Weights of a small transformer language model.
Size: 5 heads of 128 (1 for keys and values), MLP 1728 SwiGLU, vocabulary 30205, 62.4M parameters.
MLP neurons of a small language model. Each row is named by its layer, matrix (down: output weights) and neuron, and shows model dimensions 80-175. Each number is 128 + 32 x the weight over its row's rms, rounded and kept within 0 to 255. A neuron's up and down rows have the sign that makes its largest values positive.
A block is one neuron, or neurons of one layer that tend to fire together. Before each block is what it responds to, as a language model described it from the Wikipedia text at the highest values.

Mid-word in foreign names
L7.down424 [168 152 129 145 194 139 169 148 127 141 135 103 170 131 140 142 112 123 142 104 147 112 111 102 115 145 145 120 113 133  98 143 117 159 136 133 114 133  84 163 141  91 141 150 144  27 152 127 107 136 152 125  78 124 154 140 132 121 159 119 137 138 177 128 115 114 104  79 188 131 161 112 104 113 128 180 124 113 178 133 107 100  67  79 156 106 102 168 183  96 104 118 126 133 113 159]
L7.down596 [132 105  88 127 153 104 105 174 122 144 117 124 149 110 196  94 134 121 138  76 125 100 110  97 170  84  63 111 160 119 142 107 130 177 147 135 121  93 118 100 102 105 130 144  99 164  82 144 137 161 186 114 185 149 127  86 169 132 122 159 152 173  69 116 179 106 107 103 144 174 172 145 152 153  27 141 117 163  74 164 139 133 159 111 110  87 132 152  75 166  80  79 134 105 126  94]
L7.down667 [130 116  81  44 134  93  95  90 188 185 114 117 116 160 103 173 112 137 153  94 168 100 112 179 140 120 185 117 131 156 178 143 173  90 121 123 121  73  91  77 118 141 121  91 123 196 146 120 124 165 115  91 122  95 179  58 150  98  68 145 137 130 123 130 158 158 117  72 124  76 130 137  93 180 122 188 135 118 150 108  69 161 105 147 143 146 140 138 158 101 151 149 120 142 124 122]
L7.down797 [138  82  93 120 163 152 221 132 138 128 131 155 130 176 118 102 119 137  62 201  72  64 154  82 156 149 125  44 103  84 112  43 128 123 155 108 173  92  89 134 152 179  91 120  83 121 126 171  73  86  89 105  72  85 121 130 118 120  82 128 104 125 104 110 117 131  96 108  96 102 109 147 126 141 193  91 134 106 183 107 109 102  89 102 188 114 131 137 108  93 202 167 102 105 128 169]
L7.down857 [109 117 128 116  95 132 130 139 170 150 168 108  88 153 139 102 163 167 182 118 114 128 125 161 160 152 154  66  86 125 168 123 125 119 173 135 120 151 147  91 129 136 114 120 181 121 166 115 101  88 124 141 195 149 125 177 133 128 136 115 112 144 159 145 107 111 132 158 144 129  88 161 180 114 124 135 159 101  76 130 123 126 129 176 122 152 141 181 121 150 103 126 113 141 143 135]
L7.down897 [175  83 130 134 103 148  98 106 115  77 156 156 100 144 138 114 134 162 173 126 119 164  91 128 138  88  87  83 136 117 158 159 137 111 141 132 181 131 122 119 170 141 119 142 139  98 146 130 119 137 132  79 147 133 142 146 118 114 139 127 166 143 173 189 162 106 116 125 141 153 116 115 115 108 183  92 115 119 136 131 158  94 139  94 117 138 129 164 109 145 117 167 100 135  81 188]
L7.down952 [145 152 125 141 162  60  91 157 139  33 102  77 101 190 183 155  58 124  88 159  92 121 117  86 223 101 105 108 114 160 160 135 112  99 120  61 104 130  82 106 136 131 169  84 122 138  95 122 138 139 133 120 136 125 168 112 123  94 164 140  83 183 200 178 118 124  87 138 104 156 175  76  86 101 145 115 133 115 167 165 138 144 120 114 126 146  97 117 166 130  76 163 177 105 125 163]
L7.down1169 [178 117 119  73 147  91 104 137 133 153 176 137 139 149 187 124 123 129  98 126 129 144 126 100  95  85  61   3 103 124 142 130 141 145  88 180  79  87 122 123 126 143 119  93 122  80 129  98 102  63 148 116 135 158 161 131  84 100 109 142 154 130 115 124 145 101 125  98  72  91 122 121 129 123 125 156 151 130 139 122 133  91  78 101 151 144 158 195 114 109 130 142  90 116 117 171]

Word-completing final pieces
L4.down1565 [ 73 112 166 126  91  61 117 130  87 128 120 132  82 140  90 131 122 125 165 147 126 100 132 167 155 108 123  79 112 115 161 151 163 116 152 124 155 116 112 164 126  68 144  67 108 114  91 144 130 109 135 137 154 138 176 154  99 112 144 124 112 158 141 166 103 129 174 103 151 107 138 186 132 188 140  66 142 117 149 130 125 104 169 157 220 135 171 158  91 127 160 133 141 100 166 133]

Phrase-final nouns
L3.down273 [171  95  94 134 137 117 149 123 127 155  62 130 132 131  99 118 111 152 159 142  81 135 144 148 145 129 169 138 113 137 141 173 136 113 152 145 154 143 141 139 193 150 144 148 117  88 149  98 168 151 196 112 109 131 134 130  99  70  76 112 114 100 135 117 122 139 117 153  95 124 109 158  89 104 145 164 101 122 123 112 171 139 155 113 144  90 167  64 155  95 147  71 109 156 104 144]
L3.down550 [126  96 127 166  98 113 130 118  99 111 109 125 152 136 141 123 217 118 132  96  91 137  74 107 177  94 102 128 161 129 131  78 164 105 149 139 116 138 115 170  93 125  95 155 156 212 189 110 104  57 183 103 188 110 156 118 152 156 127 127 106 108  92  79 108 177  70 161 145 130  96 125 115 182 117 128 162 136 149 169  28 109 163 135 108 177 169 124 225 131  94 146 137 148 111 122]
L3.down1035 [138  90 155 152  94 126 132 153 132 102 157  99 156  87 153 160 145 107  77  89 129 129 136 163 103 218 126   5  92  86 180 100 101 170 104 121 111 153 115  89 114 138 124  72 124  48 124  64  81 123 130 135 136 111 105 105 202 141  96 133 127 130 121 148  89 129 143  93 163 171 139 133 127 144 169  93 110 151 121  57  92 148 154 113 123  91  67  94 136 115 137 190 143 165  85 140]
L3.down1100 [133 103 118 139 101 179 189 136  83 119 144 115 131  92 150 153 100 169 127  95 159 151 122 121 149  92  83  45 180 134 107  32 145 173 144 127 155 193 139 141 122 126 121 165 119 111 132 118 165 116  83 130 114 135 156 169 187  88 138 156 127 137 160 126 136 150  98 180 154  95 136 123 105 215 109 146 113  98 197 134 134 123 199 154 196  52 121 109  77  86 133  79  99 113 124 153]
L3.down1313 [ 42 156 148 154 166 175 193 137 155  91  97 146 173 178 117  86 154 115  88 126  58 127 103 133 154 197 142 138  97 154 141  77 135 106 135 144 142 122 147 100 144 154 134 146 195 140 151  99 131  96 119 104  86 117 135 103 128 133 137  87 130 116 173 130  77  84  97  65 154  55 166 143 105  95 125  64 124 124 108 150 123 150 129 128 115 200 115 133 130 163 156 174 181 228 139 148]
L3.down1367 [122 100 152 162 144 116 127 169 152 157 131 141 164 174 141 120  82 105 127 139 175  64 156 106  87 138 162   0 155 168 121 150  60 163 135 141 138 109 128  96 132 184 111 153  70  86 111 185 157  86 174 104 110 104 153  93 124 129 132  80 133 137 114  58 167  84 130 136 155 120 123 108 162 135 114 127 114 130 136 115 145  84 136 147 153 115 141 122 107 157 146  96 127 164 127 166]
L3.down1590 [158 104 159 136 157 130 154 132 149 135 152 115 129 146 101 154 100 111 119 131  96 116 179 125 139 157 165  65 128 112  76 187 116 118 173 156 151 171 149 146 152  96 133 104  85  95 142 152  94 122 165 121 119 129 112 191 126 100 136 121 110 183 137 138 138 152 139  96 172 125 148  94 133 133 117 129 126 113 134 140 115 128 182 129 141 161 125  99 174 117 102 142 128 160 128 144]
L3.down1615 [ 63 138 117 148 113 154 135  93 102 189 115 174 177 143 183 151 140 145 180 181 205 117 129 100  84 105 104 216 166 118 181  63 147  90 126 111 123 189 110 127 106 171 167 116 145 136 170 186 144  94 134 155 147 154  71 155 134 128 136 143 126 123  97 130 106 106 131 174 132 105 130 119 140 131 151 119 220 175  63 125 179  76 158 187 104 130 144 141  85  93  88 136 135 125  73 175]

Foreign name word-pieces
L3.down328 [135 111 162  75  96 148  55 140  89 144  92 111 141  87 109  99  93 112 137 139 104 149 211 110 142 134 120 172  95 150  98 153 168 133 174 157 116 128 101 107 147  88 139 110 118  44 128 121  95 149 123 165 142  92  99 186  80 161 153 127 127 136  94  38  83  89  88 193 140 149 145 101 141  62 126  88  67 120  97 164 137  72  73 148  93 140 145 116 183  92 150 156  94 108 112  95]
L3.down537 [ 50 126  85 126 147 105 147  84  73 195 186 130 146 193 120 123 101 115 115 151 127 133 157 139 109 126 140 133 123 116 108 138 140 127  80 169 135 139  92 137 121  64 141 129 126  99 157 133  94 133 153 144 102 108 121 125  95 127 135  95 122 121  75 100 122 142 107 114 187 111 130 162 173 146 143 120 177 138 111 155 142 150 119 129 145 157 191 126  97  66 101 158 137  87 140 182]
L3.down608 [159 153 129 134  97 179 125 131 192 124 137 134 114 120 177 126 162 144  87 124 108 126 139 140 142 163 117 152 105 124 163 128  88 105 130 197 145 162 123 108  98  60  97  77 135  70 140 109 145 140 136 113  87 171 143  97 119  76 124 131 134  97 115 111 122  80 144 197 124 128  98 139 179 107 157 116 148 121 100 150 126 118 109 149 101 120 169 145 185  93  85  97  95 116 132  97]
L3.down619 [150 117 168 138 156 145 117 112 141 195 146 142  94 151  50 148  94 152 139 103 156  79 103 145 114 117 152 174  76 103 111 140 128 174 109 156 101 147 102 151 161 164 117  74  97 151 140  97 124 106 172 122 155 133  94 168  94 156 136 136 144 152 206 122 162 161 115 120 102 113 141 131 129 161  75 150 113 116  74 125  33  93 109  91 118 173  91  58 144 160 124 176  70 133 141 152]
L3.down827 [ 98 135 145 187 165 105  73 159 104  95 128 109 103  85  92 110 106 167 177 145 108 193  84 136 131 113 108 192 132 130 157 140 116 106 115  67  68  75 160 126 201 116 123 124 139 104 105 127 103  74 164 163  99 123 117 159 130 113  83 155 119 176 119 129  78  94 136  94 158 131 130  85 182 134 138  58 109 133 153 155 215 131 132 123 138 149 178 140 122  88  85 139 125  71  98 135]
L3.down1336 [158  96 165 122 150 113 133 124 106 152 149 135 165 118 201 126 117 107  96 161 119 116 114 128 145 126 130 117 176 109 105 127 134 177 134 116 128 160 164 167 122 121 152 113 114  95 137 100 141 157 110 124 144 108 143 121 118 160  99 141 115 230 128 113  58 200 127 158 130 195 101 145 142 182 149 145 141 115 151 114  56 138 130  83 162 199 133 101 192 103  93 109 170 163 114 130]
L3.down1566 [151  98 135 166  98 126 177 135 179  78  79  84  85 145 123 124 177 127 162 153 103 113 104 107  99  52 106  61 101 161 214 133  73 122 129  78 163  80 126 111 124 183 150 113 163 141  93 141 135 105  94 198 116  98 108 120 132 150 130 122 118 124 119 206 137  89 161 162 140  42  99  78 144 162  62 167 135 183 191 116  77 129 105 123  97 137 104  74  94 116  91 128 126 127 104 178]
L3.down1708 [ 82 122 172 142 134 140 140  88  89  99 118 132 160 129  99 121  92 175 196 121  63  72  65 144 172  92 123 131  77 117 182 172 129  94 115 117 110 133 152 117 104 105 110 114  62 104 113 140 148  84 130 110 113  85  58 146 137 161 112 143 122 140 122  77 160 148  99  58 108  93 126 116 146 107  64  62  70 160 143 110 148  96 135 153 123 156 134 171 162 150 167 200 143 139  93 109]

Event nouns as time anchors
L7.down83 [110 124 140 134  87 139 137 139 151  97  97 136 116 139 176 137 154  85  97  90 142 138 147 110 127  92  86 124 121 159 126 114 124 173  83  83 156  68 121 142 124 151 146  79 133  69 126  64 173 146 143 137 116 194 155 167 196 111 124 221 113 123 153 127 171 179 107 125 149 157 130 139 105 129 186 122 126 134 101 162  96 156 128 114 175 152  75 127 149 103 149  82 146 149  84 118]
L7.down297 [144 106 133 148 184 133 129 154  69 114 110 126 103 151 150 115 132  63 157 144  95 150 200 135 100 170 180   0 126 167  82  60 164 121 143 110 132 150 141 114  86 131 104 132 122 148 110 153 101  88 123 144 134 158 116 114  92 138 183 182 144 107  88 139  72 117 118  99 155 108 141  67 128 173 103 130 193 129 140 162 142 145 210 151  95 129 136 148 130 142 162 127  68 162  96 133]
L7.down697 [137 132  58  43  79 110  98 114 177 133 106 130 164  97 156 143 136 159 160  91  75 110  95 173 123 117 128   3 106 124 114 145 157  99 155 117 139  85 185 100 166 141 165 158 150 187 122 138 167 133 119 195 166  91 110 118 134 157 136 120 160 163 132 127 125 114 121 100 115  90 155 144 121 157 200  66 167 119 108 113 162 148 108 103 135 140  63  92 129 136 119  88 140 113 157  99]
L7.down807 [142 116 130 137 118 191 121 134 142 157 120 144 164  86 156 166 168 145 166 124 137 128 129 221 119 136 138  42  88 134 149 160 122 122 169 153 176 167 147  76 168 112 144 156 128 137 138 116 110 167 178 150 109 130 124 121 148 116 149 115 129 106 160  77 151 123 100 153 104 111 118 114 105 144 132 123 163 137  85  83 128 178 116  92 129  94 152 163  87  99  67  74 114 123  54  80]
L7.down1110 [112 133 106 146 109 170 118 157 128  96  46 103 145  91 156 105 186  96 102 105 161 124 100 158 120 112 123  80  99 171 113 191 125  97 129  53 138 162 164 149 161 106 159 177  98 144 157  79 150 109 158 164 159 110  99 129 160 169 183 160 198 109 135  78 121 146 172 132 202 179 129 144 126 131 167 188 112  91 102 119  87 126 222 149 179  99  99 154  61  87  59  95 106 119  32 117]
L7.down1403 [103 205  81 148  87 169  62 159 157  95 112 106 142  93 120 114 161 150 112 113 144 163 115 125  86 154 119   0 144  86 107 142 138 121 159 123 143 166 167 135 170 129 137 195  94 123 166 130 168 134 111 170  90 107 134  82 153 137 144 127 181 127 180 125 159 151 116 109 160  48 143 118 140 111 115  59 131 146 102 139 140 154 127 146 132 103 164 135 114 117 166 125 109 147 133 167]
L7.down1449 [152 142 133 131 146 144  92  88 153 106 127 105 155  77 151 118  93 153 146 183  85 130 105 105 151  66 127 134 146 106 100 148 149 158  93 191 109  78 130 183 148 140 123 146 116 116  99 143 138 152 179 114 130 161  92 145 126  78 139 134  90 159 170  21 186 120 148 130 165 124 126  81 121 105 118  76 148 116 123  92 163 171 111 163 106 160 140  97 124 153  96 144  75 182 110 111]
L7.down1599 [133 121 123  82  84 131 100 138 125  78 113 114 141 116 196  51 144 107  88 139 139 146 129 181 115 129  99 255 115 101 133  82 146 122 106 130 135 129 132  96 170 152 144 177 113 121  74 118  97 141 137 146 131 124 148 168  97 122 180 102  88 148 148 100 120  68 127  59  76 125 136 145  89  91 111 111 139 127 155 123 140 135 113  73 164 148  79  83 107 115 107  74 100 157 117 122]

Compound-forming hyphens
L3.down35 [137 167 164 142 178 139 134 131 117 111  95 134 127 166 140 117 119 184 179 118 133 162 117 181 116 107 138  33 130 121 153 196 162 145  69 163  98 158 107 137 121 128 137 116 149 170 125 164 105 172 116 136 199 141 177 143 152 116 146 122 103 128 155 120 157 162  56 113 101 186 155 166 117 103 127 121 136 169 144 111 102 143 153 132 144 139 119 156 129 113 129 104 180 138 103 153]
L3.down240 [105 124 131 150 124 147 161 114 134 158 175 102 146 126  86 114 104 135  88 124 145 128 109 150 125 123 162  46 152 178 150  78 130 123 141 172 161  98  75  74 117 141  86 156 173  98 156 144 118  94 125 108 113 207  89 109  83 153  50 164 129 159  98 114 121  65 133  98 143 148 100  88 124 160 167 140 138 122 144  94 111 101 141 143 138 138 131  63 176 204 105  79 131  60  92 132]
L3.down260 [150 162 161  92 133  98 105 113 150 165  91 113  92 110  70 131 137 139 100 110 125 125  33 168 155 129 126   7 136 107 163 143 147 135 106  76 136 174 183 144 102  97 138 153 151 107  89 140 113  99 145 106 119 207 104 122  81 158 125 157 127 137 118 126  91 123 125 144 113 132 167 122 112  93 170 158 109 143 134 137 102 124 130 138 144 168 150 143 202 219 135 111 129 106 156  60]
L3.down627 [208 145 108 141  76  88 107 197 113 149 101 112 143 121 130 123 104  97 126 130 172 134 170  83 102 103 119  87 106  99 139 113 139 178 142  94  87 192 170 122 149 135 106 112 122 163 141 142 120  68 177 103 157 222  76 152 115 121 135 161 118 142 189 146 133 157 190 119 160 152 131 156 110 144 145 115 179 128 200  86 118  96 128 104 122 152 160 134  93 117 160  95 106 105 136 149]
L3.down746 [ 76 134  99 126 160 108 180 128  88  99  98 150 183 100  94 142  90  96 127 144 132 112 133  92 180  67 238  75 160  88  90 179 143 149 145 145 130 106 125 154 132 132 139 121 149 135  74 108 185  94 109 151 121  96 126 115 150 117 159 105  45 142 158 105 202 110 117 145 115 170 155 116 163  99  45 125 156 129 151 117 146 100 145 121 164 144 119 175 120  94  93  68 132 171  91 137]
L3.down763 [140 128 125 122 157 106 125 125  71 140 110 118  92 104 108  92 108 132 126 122 130 113 146 107 144 155 124  34 128 164 112 184 127 139 122 139 154 179 183 129 119 152 113 122 144 189 100  90 148 113 115 157 102 164  66 134 177 179 139 167 171  76 121 125  95  65 126 164 188 187 159 179 124 110 134 114  81  97 142 136 116 138 131 125  89 168 191 137 134 186 165 125 122 101 177 116]
L3.down818 [189 138 149 103 100 129 106 106 183 146 145 150 127  93 112 158 109 122  74 144 196  84 102 122  99 119  78 100 156 141 189 105 121 153  77  84 138 108 117 121 140 180 139  94 158 124 118 185 107  98  71  66  77 111 160  92 165  83  81 171 144 131 150 167 148 141 108 153 157 106 107 173 159 115 153 147 140  99 107 139  69 167 151 118 143 107  78 112 157 124  62 138 151 159 137 120]
L3.down851 [117  94 136  96 147 126 157 176 115 107 117 172  90 166 105 128 136 140 116 155 116 194 128  82  86 126 124  40  97  70 172 138 117 175 105 157 118 124 125  80 149  92 135 120  62 171 125 149 150 153 158 134 186 115  73 127 124  28 157 165 136  82 137 113  85 122 132 124 172 158 132 107 126 175 123 108  63  81 142 113 107 137 124  78 188  85 145 149  88 113 158 126 113 163 167 114]

Foreign proper-name fragments
L4.down485 [164 111 169  98 158 123  58 110 151 106 152 194  89 112  97  79 123 171 131 130 140 139 152 156 121  34 114 157 149 141 129 124  76 122  97 146  38 156 152 174 124 116 133  92 112 114  74 120  90 146 129  96 101 135 146  96 143 149 114 139 148 157 106  70 160  95 100 157 106  53  92  94  84 174  88 121 152 148 128 116  94 125 177 128 113 109 157 114 113 190 154 109 165 155  69 164]

Hyphen in compound codes
L4.down883 [145 119 132 138 156 111 177 126 156 129 114  81 150 134 103 114 178 160 145 136 211  93  89 167 205 124 142  42 148 171 111 163 156 118 121 154 115 110 151 163 163 127 106  88  97 144  79 151 105 144 165  96 155 135 116 112 188 161 149 172 115 157 136 174  97 196 226  93 153 122  96 145  68 158 154  91 104 126 136 126  55 130 153 151 121 112 150 128  98 139 187 193  97  83 141 184]

Head nouns after "the"
L3.down108 [114 125 168 159 160 114 166 145  85  87 136 148  88 168 119  74 155 118 136  68 172 134 173 133 105 104 117   0 136 109 150 168 108 152 137 120  99 172 117 113 184 107 110 128 133  65 108 115 103 171 138 123 135 162  88 163  40  86 142 136 116 147 153 129  64 125 150 151 114 123 132 162 241 124 132 113 152 129 137  74  88 140 149 172 179 163 127 109 110 123 119 130 135 174 159 149]
L3.down265 [151 132  87 124 120 126  97 143 119 111  68 114 145 132 122 153 147 117 122 124 120 131 141 131  79  90 134   0 132 114 171 134 107 147 152 165 154 147 107  96 138  93 184 147 120 136 123  97  85  75 153 182 177 125 110 125 131 134  47  86 124 154 154 156  77 146 123  76 138 116 159 155 152 102 112 135  91 126 124 124 132 140 143 116 148 144  66 149  64 145 138 117 112 147 104 144]
L3.down520 [197 115 120 119 129 105 131 175 139 152 103 141 113  78 165 129  75 166 158 119 150 103 146 138 137 127 135   0 154 141 131 167 151 130 155 148 200  89 124 141  94 151 124 141 141 191 101 116 140 118 103  91 124 130  97  98 145 114 130  96 117 140 160 109  75 142 143 122 137 129 110 119 124 121 127 167 145 170 128  84 166 138 126 117 158 133 107  98 161 166 151 165 110 123  70 150]
L3.down623 [111 125  70 108 161 131  92 125 153 116  83 147 123  97 112  91 137 124 114 109 148 111 145 101 117 128 138  96 154 138 122 135 117 126  73 164 105  62 113 160  94  89 126 134 129 109  97 116 119 118  82 134 143 156 144 104 154 119 154 125 137 124 184  43 133 135 115 131 113 129  97 104 136 149  95 149 138 114  72 124 136  95 141  84 131  91 138 155  94 127 145 106  85 111 130 158]
L3.down692 [103 154  97 187 114 144 147 153 105 149 170  80 119  68  97 122  97 138  89 130 177  54 170 148 116 174 114 107 135 141 123 129  65 112  88 149 116 141 129 145 121 123  70  87 175  56 104  74 138  80 164 106 125  70 158 142 110 113 128 122 110 183 101 158 112 158 145  93 121 142  97 156 106 121  85 120 165 122 120 129 151 116 130 145 169 169 108  24 122  77  98 119 104 171 109 175]
L3.down782 [175 215 129 130 143 118 101 148 173 176 125 105  97 124 128 159 171  93 125 158 222 129 189 141 161  40 117 153 110 110 176  99 111 132  94  79 150 113  94 146  98 172 114 150 171 144 106 129 124  82  93 125 179 116 144 177 149 134 112 121 126 141 195  53 110 140 152  85 136 148 111 140  95 141  97 116 115 125 111 128  85 170 164  91  96  98 130 131 101 153 110 189 118 177  86 194]
L3.down1176 [109 137 120  92 177 114 120 167 138 134 114  93 128  77 157 183 150  47 126 152 136 136 163 154 134 121 138  30 128 111 159 147  91 131 164 129 117 108 136 128 178 185 172 115  74  97 130 124 166 117 108 188  74 129  74 177 143 130 111 114 138 145 130 162 121 133 125 101 130 101  99 100 155 154 104 164 188 184  78 111 119 163 124 105 103 124  87 133  73  95 151  91 118 139  63 122]
L3.down1345 [112 114 133 142 152  96 105 112 162 108 115  68 125  84  95  58 108 172  82 151 159 126 161 145  81 101 124  15 147 126 148  93 141 172 143 117  77 131  82 102 108  95 121 124 113  89 150 106 175 121 122 115 144 145 208  96 106  88 159 143 118  60  94  90 101 171 151 138 161 166 114 110 117 146 153 102 143  78 132  66 117 140 142 157 142 143 110 171 159  94 140 113 122 136 149 152]

Stat table separators
L7.down507 [140 149 166 136 169 123 103 111  95 104 103 144 112 146 137  86 111  78 115 173 103 119 116 182 169 111 117 167 188 167 111 144 124 179 102  97 118 189 149 132 116  78 119 173 179 117 131 138  99 158 181  79 145 187 142  86  46 131 130 157 179 142 129 162 117 119 179 145  65 142 140 171 182 150 132 138 119 101 129 135 102  73 181 131 120 151 125 179 184 143 151 111 167 127 108 114]
L7.down597 [146 107 182 107  99 140 109 155 116 175 118 146 161 100 184 139 110 142 120 175 210 131 131 124  94 131  99 173 128 105 115 160 159 142 186 175 174  87 102  61 121 152 128 150  81 146 104  74  95 148 127 140 141 197 156 192 156 129 124 143 230 119  98  78 123 161 138 155 107 154 122 156 155  92  84 115 144 112 122 148 121 123 136 133 146 196 176 175 113 106 187 175  97 123 160 131]
L7.down786 [114 116 126 187 150 124 171 165 126 112 142 108 163 149 123 101 182 159 173  60  79  83 122 104 113 134 154 124 167 138 113 126 147  60 180 125 129 160 157 122 106 144 139 120 142 151 105 154  61 115  81 189 182  81 146 182  97 112 167 143 167 117  89 171 171  93  77 101 110 127 128  97 163 163 144  90 148 168  37 117 103  56 122 122 117  83 161 148 156  91 123  46 204 179 102 106]
L7.down1086 [121 168  94  82 107 113  81 120 150 123 192 163 154  93 127 147  61 123  89 190  86 164  77 184  79 101  99 112 135  97 157  71 120 119 142 131 130  76 159 167 125 124 185 137 140 220 128 119 200 143  77 116 139 159  88 153  93 119 129 186 148 136 107 151  92 103  95 146  95 117 164 139 160 101 152 189 177 130 119 127 156 126 116 106 120 165 134 177 138 187 175 183 156 103 101  83]
L7.down1581 [137 107 120 120 148 124 166  83 141 136 101 153  92 140  87  96 153  50 159 155 161 153 141  98 147  99 164 255 124 144 146 188  62 152 115 157 117 161  84 160 186  95 105  90 117 119 127 135 202 124 126 138 141 103 142 102  99 132 161 150 132 181 136  89 151 115 198 122 140  73 124 113 135 120 113 121  94 159 131 116 172 105 138 147 105 139 122 180 107 209 154  75 122 117 107  99]
L7.down1640 [126  79 176 148 148  92 129 143 139 130  79 131 119 186 163 111 155 109 114 110  99 120  61 122 113 178 175 119 149 105 148 158 144  70 121 139 139 125 146 105 138 107 117  44 144 156 141 106 102 139 165 122 102 146  86 125  92 129  98 159 114 204 126  94 140 114 108 133 160 124 159  82  62  76 150 135 101 138 107 170  93 145  83 141 154 161 159 166 148 133 156 165 109  85 108  96]
L7.down1653 [104 161 133 122 141  64  74 160 121 155 181  88 162 164 157  99 111 155 117 175 110 193 124 185 104  74 131 135 113 151  82 131 122 135 186  84  72 104 142 134  70  95 128 125 162  92 133  99 118 138  90 146 136 128 139 145 119 125 146  85 125 174 117 146  81  98 134  77 120 108 117 174 107 109 130 154 124 135 141  92 112 156 169  83 184 125 159  89 171 146  58 141 187 123 117 148]
L7.down1670 [162 141 136 155 169 130 105  98 119 134  97 140  61 179 101 157 110  97 113 113 106 127 177 142  55 142 207 255 137 119 103 151 125 173 105 138 160 132 139 106 100 164 104 133  88  79 112 151 153 124 122 116 119  98 113 234 113  91 121 125 124 145 141 196  97 136 112 155 145  85 113 138  90  74 133 179 155 115 121 140 146 138  87 115 114 126 141 146 134 147 134  69  95 171 149 171]

Clause-final word endings
L4.down392 [152 111 115 149 120 141 122 145 123 104  84 144 115  99 155 178 105 146 150 153 124 105 143 113 107 159 142   0 114  87  91 106 140 129 138 150 114  94 102 128 160  91 187 184 164  99 130 162 110  94 121 136 103 109 128 148 116 120  97 115 118 105 102  79 100 149 144 163 134 111 150 123 104  73 139 179 131 113 109 119 145 108 136 141 131 106 154 148 103  89  94  87 136 139 125 105]

Place-name head nouns
L7.down404 [133  81 149 110 178 123  90 177 128 177 119 135 153 110 209 102 156 106 126 161  93 141  75 101  63 124 154  88 120 118 119 136 176  80  99 131 103 171  88  82 117 108 161  93 137  94 121 111 148 163 130 154 129 154 102 129  70 147 104 145 156 164 140 152 126 105 130  98 135 102  91  71 108  92 180 152 158 157  99 143 135 143 128 150 135 131 135  81 178 152 113 217 185 198 130  96]
L7.down966 [153 112 108  95 157  89  87 141 175 127  75 168 148 163 108 189 108 104 150  72 132  86 190 153  82 184 119  14 154 147 211 123 181 125 113 150 102 132  65 124 138 147 147 129 107 109 149 157  67  91 110 162 147  70 153 108 130 160  98 132 113 159 215 130 135  89 142 114 105  90 124  65  79  96 160 106 104  79 139 158  76 156 119 153 126 114 126 135 141  77 209 125 129 126  68 101]
L7.down1231 [148 105  98 154 108  93  97 125 172  88 118 115 143 128 118 131 209 174 137 122 146 141  86 115 128 124 112  65 168 140 160 100 135 128  95 122 120 121 106 109 211 160 125 215 165 107 158 106  74 145 144 166 101 106 117  87 105 146  91 139 108 102 193 125 104 147  85 178  94  61  83 150 158 149 135 117 117 168  45 118  91 186 135 106 122 146 132 114 148  99 169 158 117 144  83 170]
L7.down1287 [172  82 114 179 175  93 144 152 152 130  98 123  88 130 162  93 189 124 118 190 156 152 133 154 139 157 141   0 156 145 122 168 132 101 100 111  87 123 136 144 130 125 124 137 166 152 119  98 126 121 139 126 132 170 129 117  71 119 118 145 125 130 115 109 100 130 147 133 127 143 137  94 142 114 106 108 124 127 146 147 171 107 172 143 135 162 142 134 151  95 147 108 155 153 119  85]
L7.down1372 [110 117 125 112  72 102  62 118 111 124 174 149 173 112  84 153 133  98 188 130 164 105 139 122  96 136 177  82  92 120 122 116 134 101 167 108 188 131 150 131 143 129 130 166 132 149  81 139 133 140  80 176 124  37 107 150 145 151  97 131 109 167 105 163 141 145 143 102 139  54 104  86 104 101 163 158 169 166 148 116 157 134 138 140 111 107 112  90 151 118 167 121 170 150 124 197]
L7.down1434 [150  85 129 147 115 122 145 163 145 143 110 150 173 119  94 127 157  74 127  61  88 135 145 123  75 134 123  42 128 173 161 150 135 173 134 163 186 102 108  94 123 207 145 157 188 124 167 159 140 166  79 113 157 126  95 126 141 138  95 107 101 147 106 116 105 126 113 113 104  64 117 103 105 153 166 104 147  99 123 144 111 121 124 160  97 150  74  92 141 113 103 171  91 101 140 149]
L7.down1461 [147 183 134 118 118 149 120 155 164 191 100 155 181  82 120  94 131 151 160 173 146 190 120 167 165 118  66  32 180 121 119 178 124 181 122 107 114 182 151 143 146 122 175 208 130 135  66 166  69 110 191 157 114  72 144 103  85 121  98 137 107 116 158 152 124 186 135 203 144 104 124 129 200 118 113 148 212 182 138 147 126 154 200 139 167 105  74  93 153 115 173  87 176 178  87 190]
L7.down1691 [130 142 107  92 205  86  75 140 168 123  71  86 105  94  78 166  99 166  96 108 102  92 116  76 112 140 127 211 103 116 143 105  92 100 105 136 114 124  84 156 141 109  78 129 146 116 161 119 167 120 153 131 127 134 128 136 187 146 119 131 118 127 204 149 100 129  67  91 101 142 153 128 114 116 153 147 117 102  95 111  98 103 123 105 155 104 144 126 133 103 105 156 107 103 104  91]